Part of a small language model's weights.
Architecture: LayerNorm before each block, learned positions, no biases in attention or MLP, tied embeddings.
MLP neurons of a small language model. Each row is named by its layer, matrix (up: input weights; down: output weights) and neuron, and shows model dimensions 64-159. Each number is 50 + 12 x the weight over its row's rms, rounded and kept within 0 to 99.
After each neuron's rows, "fires after" lists the tokens most often just before its 100 highest values on Wikipedia text that the model never trained on.

L5.up452:62 56 44 47 48 40 42 44 64 55 32 44 72 63 68 34 64 28 56 49 56 63 60 36 48 55 32 61 64 50 53 62 57 25 46 66 53 59 54 64 46 52 35 56 59 58 62 50 37 52 38 26 39 58 57 49 69 77 56 48 36 46 45 65 35 39 64 49 43 39 51 41 37 46 48 58 82 43 59 53 39 55 38 58 92 51 34 48 37 35 33 38 53 61 61 47
L5.down452:65 46 77 50 65 48 46 45 52 42 41 70 50 48 70 47 37 39 61 60 58 47 38 72 73 39 36 49 59 41 31 33 52 53 53 49 50 59 55 48 47 72 59 49 51 59 42 63 50 66 47 62 61 59 46 68 46 63 43 58 49 49 47 45 34 60 45 67 57 40 34 44 53 55 41 43 51 38 46 56 45 26 73 35 53 54 26 58 21 37 60 54 42 57 69 35
fires after: "{", "a", "af", "s", "in", "h"

L3.up642:47 68 49 29 46 37 54 45 32 50 35 54 29 51 51 70 40 65 66 69 42 71 47 51 55 52 45 61 52 64 37 69 42 50 60 37 75 56 62 55 74 39 46 59 37 41 46 75 33 82 24 45 47 55 55 66 35 54 40 44 52 44 46 65 52 41 50 70 38 38 59 68 51 28 45 50 42 44 29 62 66 50 52 68 51 48 52 56 46 39 48 42 22 47 41 47
L3.down642:65 61 54 31 50 39 38 32 39 57 40 64 43 66 45 34 60 45 57 45 47 62 58 49 41 47 67 45 61 64 34 46 33 58 52 53 72 52 65 52 59 44 56 39 56 52 40 37 48 49 55 51 69 61 61 58 69 51 48 43 31 62 61 70 38 55 52 45 71 53 33 57 45 69 48 46 51 46 38 68 55 30 56 31 70 67 38 67 49 60 34 34 57 35 62 59
fires after: "e", "ce", "y", "t", "ates"

L2.up664:42 35 75 45 55 49 64 53 49 48 56 59 63 54 43 60 55 56 60 49 68 52 55 44 53 58 48 63 41 61 67 56 51 32 42 31 55 48 51 37 63 55 48 44 85 44 40 42 38 64 44 40 67 52 34 64 60 51 31 46 64 73 56 54 60 54 65 50 47 50 46 36 55 55 47 77 31 36 59 40 39 46 57 54 37 43 39 40 78 48 44 37 37 52 35 47
L2.down664:51 45 57 25 48 58 53 60 51 47 41 38 49 59 60 43 43 31 74 76 57 51 44 58 72 60 46 63 31 73 54 58 56 50 52 56 54 64 41 39 48 50 38 44 50 49 41 58 44 50 53 53 59 39 41 40 48 51 25 69 78 48 47 32 51 35 29 39 39 44 53 56 45 41 54 22 44 62 57 61 49 50 46 50 60 51 55 38 84 36 53 52 53 42 49 45
fires after: "- ", "P", "opul", "pl"

L5.up747:62 45 68 75 44 62 55 65 78 55 62 59 43 56 48 32 52 31 30 47 49 50 47 29 32 56 43 51 63 53 57 49 70 31 41 46 48 41 54 49 56 30 33 68 65 43 59 46 66 46 40 52 65 51 55 56 48 61 62 47 45 20 53 45 59 33 49 51 72 51 60 56 48 42 48 51 42 53 62 24 38 26 53 41 48 50 44 44 53 39 51 71 46 66 58 45
L5.down747:54 64 50 50 51 49 51 49 39 40 51 53 49 29 50 39 56 46 60 57 70 50 45 62 76 57 53 58 52 52 43 67 29 60 47 48 51 56 27 41 43 63 36 38 33 58 73 51 61 54 48 46 54 62 70 48 74 53 40 41 38 46 19 44 71 51 41 52 52 71 47 52 38 74 63 48 56 82 30 63 40 67 47 53 47 71 44 44 87 49 70 44 40 48 59 43
fires after: "M", "C", "B", "P", "K"

L2.up755:56 53 55 40 30 49 39 59 61 37 56 38 41 27 52 49 39 40 42 50 24 57 43 56 70 46 22 57 53 38 40 42 70 65 38 43 57 57 66 42 44 39 66 47 48 47 39 37 49 44 49 48 44 41 55 35 41 49 36 52 41 31 47 60 44 64 55 51 37 51 38 34 34 28 32 45 50 54 55 55 41 46 33 43 44 28 41 50 42 44 71 43 62 49 53 56
L2.down755:44 66 39 57 42 47 55 49 36 54 75 52 33 27 80 44 63 49 47 50 49 45 56 40 38 48 54 37 43 51 53 30 26 60 61 64 79 51 39 44 64 55 68 29 56 73 58 65 45 51 37 37 52 72 47 41 37 50 70 56 39 64 27 53 37 59 58 33 70 59 61 63 53 24 54 75 55 47 35 56 29 44 35 42 45 51 37 35 38 72 47 59 61 42 44 40
fires after: "e", "ates", "al", "s", "t", "ation"

L3.up5:66 63 44 57 56 33 28 67 43 38 31 62 63 79 59 33 43 41 43 43 50 32 49 35 59 46 69 36 36 40 37 64 60 38 49 63 41 35 69 50 53 40 67 48 47 54 50 69 62 53 52 39 52 49 55 69 55 44 46 47 41 28 42 55 51 48 62 15 69 63 54 56 58 53 37 53 60 45 46 26 63 43 47 48 59 35 59 43 36 65 43 54 62 48 53 61
L3.down5:00 48 63 40 53 57 67 50 43 63 63 52 38 34 70 41 53 57 49 56 47 47 46 59 48 41 48 63 68 44 53 59 46 48 55 39 67 47 37 26 24 57 69 49 71 41 49 26 68 33 43 60 56 44 55 38 42 61 57 49 45 52 36 46 56 45 35 62 47 51 51 53 44 55 63 61 41 70 22 57 28 67 48 54 27 31 42 68 70 50 46 41 46 58 17 47
fires after: "C", "P", "A", "O", "S", "or"

L5.up138:61 47 31 59 68 24 42 61 62 55 32 49 56 60 40 40 56 56 59 38 57 52 60 35 46 48 54 44 53 66 52 66 49 53 66 50 47 60 60 64 65 49 66 56 49 60 50 43 40 40 33 58 59 34 46 56 58 53 49 57 61 76 48 56 54 66 39 35 65 32 40 51 50 53 60 71 71 61 54 55 47 42 43 79 54 47 47 38 56 51 27 60 48 64 09 49
L5.down138:66 30 79 41 39 50 56 47 37 28 49 58 30 45 62 58 37 61 56 51 48 59 43 47 50 63 51 38 43 52 55 37 39 54 43 57 56 72 50 41 30 80 59 71 54 74 20 63 42 53 57 22 53 46 51 58 57 48 61 42 55 48 62 35 55 51 58 48 24 56 45 67 66 49 54 57 45 67 28 38 30 38 47 23 57 60 60 57 33 79 38 48 51 55 62 48
fires after: "h", "H", "i"

L3.up403:60 45 55 38 35 49 57 69 46 51 39 61 35 49 70 50 58 55 53 54 24 61 44 64 54 56 46 43 36 48 52 58 38 50 66 60 46 49 40 59 50 42 45 62 26 55 45 48 64 54 38 70 34 52 53 42 36 47 37 29 65 52 70 49 66 38 70 73 46 56 38 59 32 46 21 71 45 34 43 44 47 63 63 62 39 45 32 28 45 49 83 32 41 54 49 58
L3.down403:59 62 47 29 52 57 46 49 44 68 56 51 39 73 61 47 53 50 49 44 49 38 30 44 52 51 39 37 45 35 37 55 53 35 72 47 28 50 90 60 49 58 49 51 57 72 47 41 26 46 66 55 36 36 39 45 38 28 45 38 47 36 30 50 44 37 67 57 54 50 51 53 59 50 56 58 34 54 20 48 64 63 56 64 69 51 51 58 54 35 47 36 41 37 57 48
fires after: "s", "i", "Pr", "is", "le", "pr"

L5.up93:34 30 40 52 63 24 48 50 42 37 48 23 55 38 42 55 48 49 50 72 49 45 47 52 61 49 52 40 58 47 69 45 60 48 57 68 60 48 66 80 31 60 59 58 65 42 40 55 42 47 48 60 71 53 43 64 48 61 68 58 44 57 70 59 52 50 27 24 49 42 46 41 59 56 27 56 60 42 39 64 63 41 38 49 48 70 51 42 57 50 54 15 71 61 39 64
L5.down93:57 28 32 45 63 39 57 37 44 41 44 65 48 52 51 51 45 61 40 61 31 36 75 51 55 56 45 51 40 37 67 48 66 43 44 69 35 51 38 49 70 34 66 66 43 63 48 45 53 60 72 36 73 59 53 22 61 39 35 52 32 33 39 49 57 56 16 72 64 43 57 66 58 52 47 51 35 51 50 59 55 51 55 66 41 46 69 69 63 69 44 57 49 61 31 43
fires after: "it", "n", "ed", ",", "ates"

L5.up62:45 51 50 67 30 55 58 39 44 58 57 58 39 65 27 43 33 69 20 58 60 46 55 48 63 56 68 51 57 50 51 50 58 67 42 71 57 69 60 49 49 59 70 64 34 37 48 36 43 52 47 61 50 53 58 62 58 62 38 47 52 76 57 53 42 55 49 31 52 56 44 62 37 71 35 20 74 43 62 45 49 55 48 43 58 50 49 59 43 45 43 37 44 73 42 40
L5.down62:36 61 68 38 41 66 53 34 54 59 36 39 54 51 49 35 45 40 57 26 75 40 57 58 42 86 40 52 49 57 41 62 46 47 59 56 34 24 47 23 63 38 47 63 67 55 78 32 49 61 59 53 53 47 54 55 43 59 48 62 52 25 50 50 39 49 68 47 68 39 63 47 39 51 42 69 42 58 36 56 35 61 49 85 43 50 61 27 57 63 49 29 54 53 42 48
fires after: "B", "F", "P", "op", "O"

L3.up119:44 60 58 47 38 52 44 50 56 45 35 53 53 85 65 22 59 52 64 76 58 30 55 55 74 72 50 56 34 63 52 46 52 62 42 45 52 55 56 69 60 62 38 53 53 63 48 45 64 55 40 40 23 42 41 27 52 25 38 52 30 45 55 45 50 37 58 76 64 34 42 50 63 58 67 63 54 60 54 57 43 67 56 47 62 49 47 51 43 40 51 49 57 22 77 48
L3.down119:41 59 60 55 50 59 23 51 58 66 47 39 39 58 45 34 41 51 25 44 43 50 60 57 50 56 45 51 57 42 49 47 47 41 53 48 74 47 62 56 59 67 47 26 52 43 65 70 47 56 60 54 45 59 35 42 47 53 30 50 60 35 42 29 48 51 44 54 54 27 53 55 36 47 48 42 38 40 64 39 58 76 67 42 52 61 53 60 53 41 25 59 62 65 40 43
fires after: "born ", ".", "195", "197", "on ", "H"

L5.up759:46 60 34 38 57 60 58 51 54 61 45 42 63 63 34 63 50 47 61 69 46 59 53 78 70 70 34 41 46 51 50 38 51 49 61 58 68 54 49 57 35 49 43 18 54 42 55 53 44 28 25 36 67 61 50 44 37 75 54 71 50 44 61 54 42 55 54 63 47 43 76 46 57 59 52 53 45 57 55 50 47 51 44 38 59 44 41 62 61 50 47 46 52 50 40 41
L5.down759:67 60 24 46 31 42 69 52 63 31 37 44 72 52 50 55 50 45 71 43 49 67 56 52 47 53 43 59 33 44 59 48 67 40 56 55 38 42 51 59 32 12 54 25 41 56 35 59 53 34 61 36 49 61 41 48 64 54 50 45 29 64 50 41 44 44 40 76 38 32 56 64 78 38 67 81 48 45 60 51 54 32 47 58 52 51 52 53 81 40 57 43 58 61 42 54
fires after: "re", "e", "ef", "de", "f", "er"

L5.up934:37 63 51 40 46 30 37 36 50 40 67 26 59 44 34 55 65 53 40 46 44 56 44 63 57 56 35 64 50 45 46 52 59 26 35 62 47 22 53 48 43 46 43 42 35 44 39 51 47 42 49 39 38 62 63 40 51 42 42 60 48 37 65 78 60 61 75 58 41 36 57 61 48 64 54 48 44 39 61 54 42 42 60 52 58 33 52 61 58 71 58 46 45 38 61 53
L5.down934:41 53 55 34 62 44 31 53 58 50 39 37 70 48 59 17 45 55 55 45 58 33 49 30 55 31 64 62 28 47 60 16 44 61 61 77 66 63 46 55 46 50 45 64 53 51 48 51 54 70 29 57 55 75 37 61 51 45 54 30 51 57 51 41 39 54 34 48 27 63 56 49 34 40 51 29 57 57 64 36 58 38 71 65 36 66 64 39 50 50 42 69 48 45 50 80
fires after: "qu", "ov", "Pl", "ap", "pl", "Gr"

L5.up208:59 64 33 52 66 62 56 37 46 36 61 66 47 41 48 53 58 54 63 69 49 55 57 59 56 60 40 32 57 52 45 78 38 45 52 54 50 55 44 58 49 67 52 41 35 37 68 51 42 60 60 53 22 49 72 59 37 46 49 55 45 55 56 49 48 50 41 51 31 38 63 50 34 42 58 50 32 48 48 62 45 62 41 41 53 35 44 53 41 51 45 40 57 59 56 39
L5.down208:51 55 52 53 63 55 55 89 33 59 65 38 58 54 77 61 48 64 56 50 43 67 39 52 38 38 47 50 52 64 60 43 57 49 41 67 31 50 57 48 50 59 55 52 49 61 27 48 55 42 41 45 55 63 51 34 34 52 39 45 49 40 36 38 55 39 45 64 49 45 45 27 61 27 45 47 50 44 46 50 50 59 62 58 55 67 63 49 42 56 57 69 49 37 71 42
fires after: "li", "i", "ug", "le", "um"

L5.up382:54 55 64 53 54 44 71 30 32 50 73 70 62 77 26 58 38 70 45 58 86 40 50 35 49 56 40 52 54 54 48 61 48 64 33 51 55 44 50 60 40 53 55 51 61 36 51 43 51 42 50 45 53 65 51 32 68 39 44 65 41 48 41 70 72 42 64 61 53 65 50 67 52 55 25 51 29 47 49 34 37 51 68 39 46 53 70 44 57 64 64 42 35 44 56 29
L5.down382:40 18 46 59 43 51 61 46 44 62 44 45 73 55 49 46 39 44 42 41 26 46 49 67 53 50 69 52 54 50 61 27 47 53 45 48 43 48 29 47 41 46 38 59 49 24 47 60 63 53 52 48 40 58 51 62 52 47 41 51 48 27 40 31 51 71 62 51 45 61 40 44 81 42 37 34 46 56 45 38 20 49 61 33 63 55 47 52 41 52 46 47 67 57 73 72
fires after: "f", "qu", "o", "w", "of", "pl"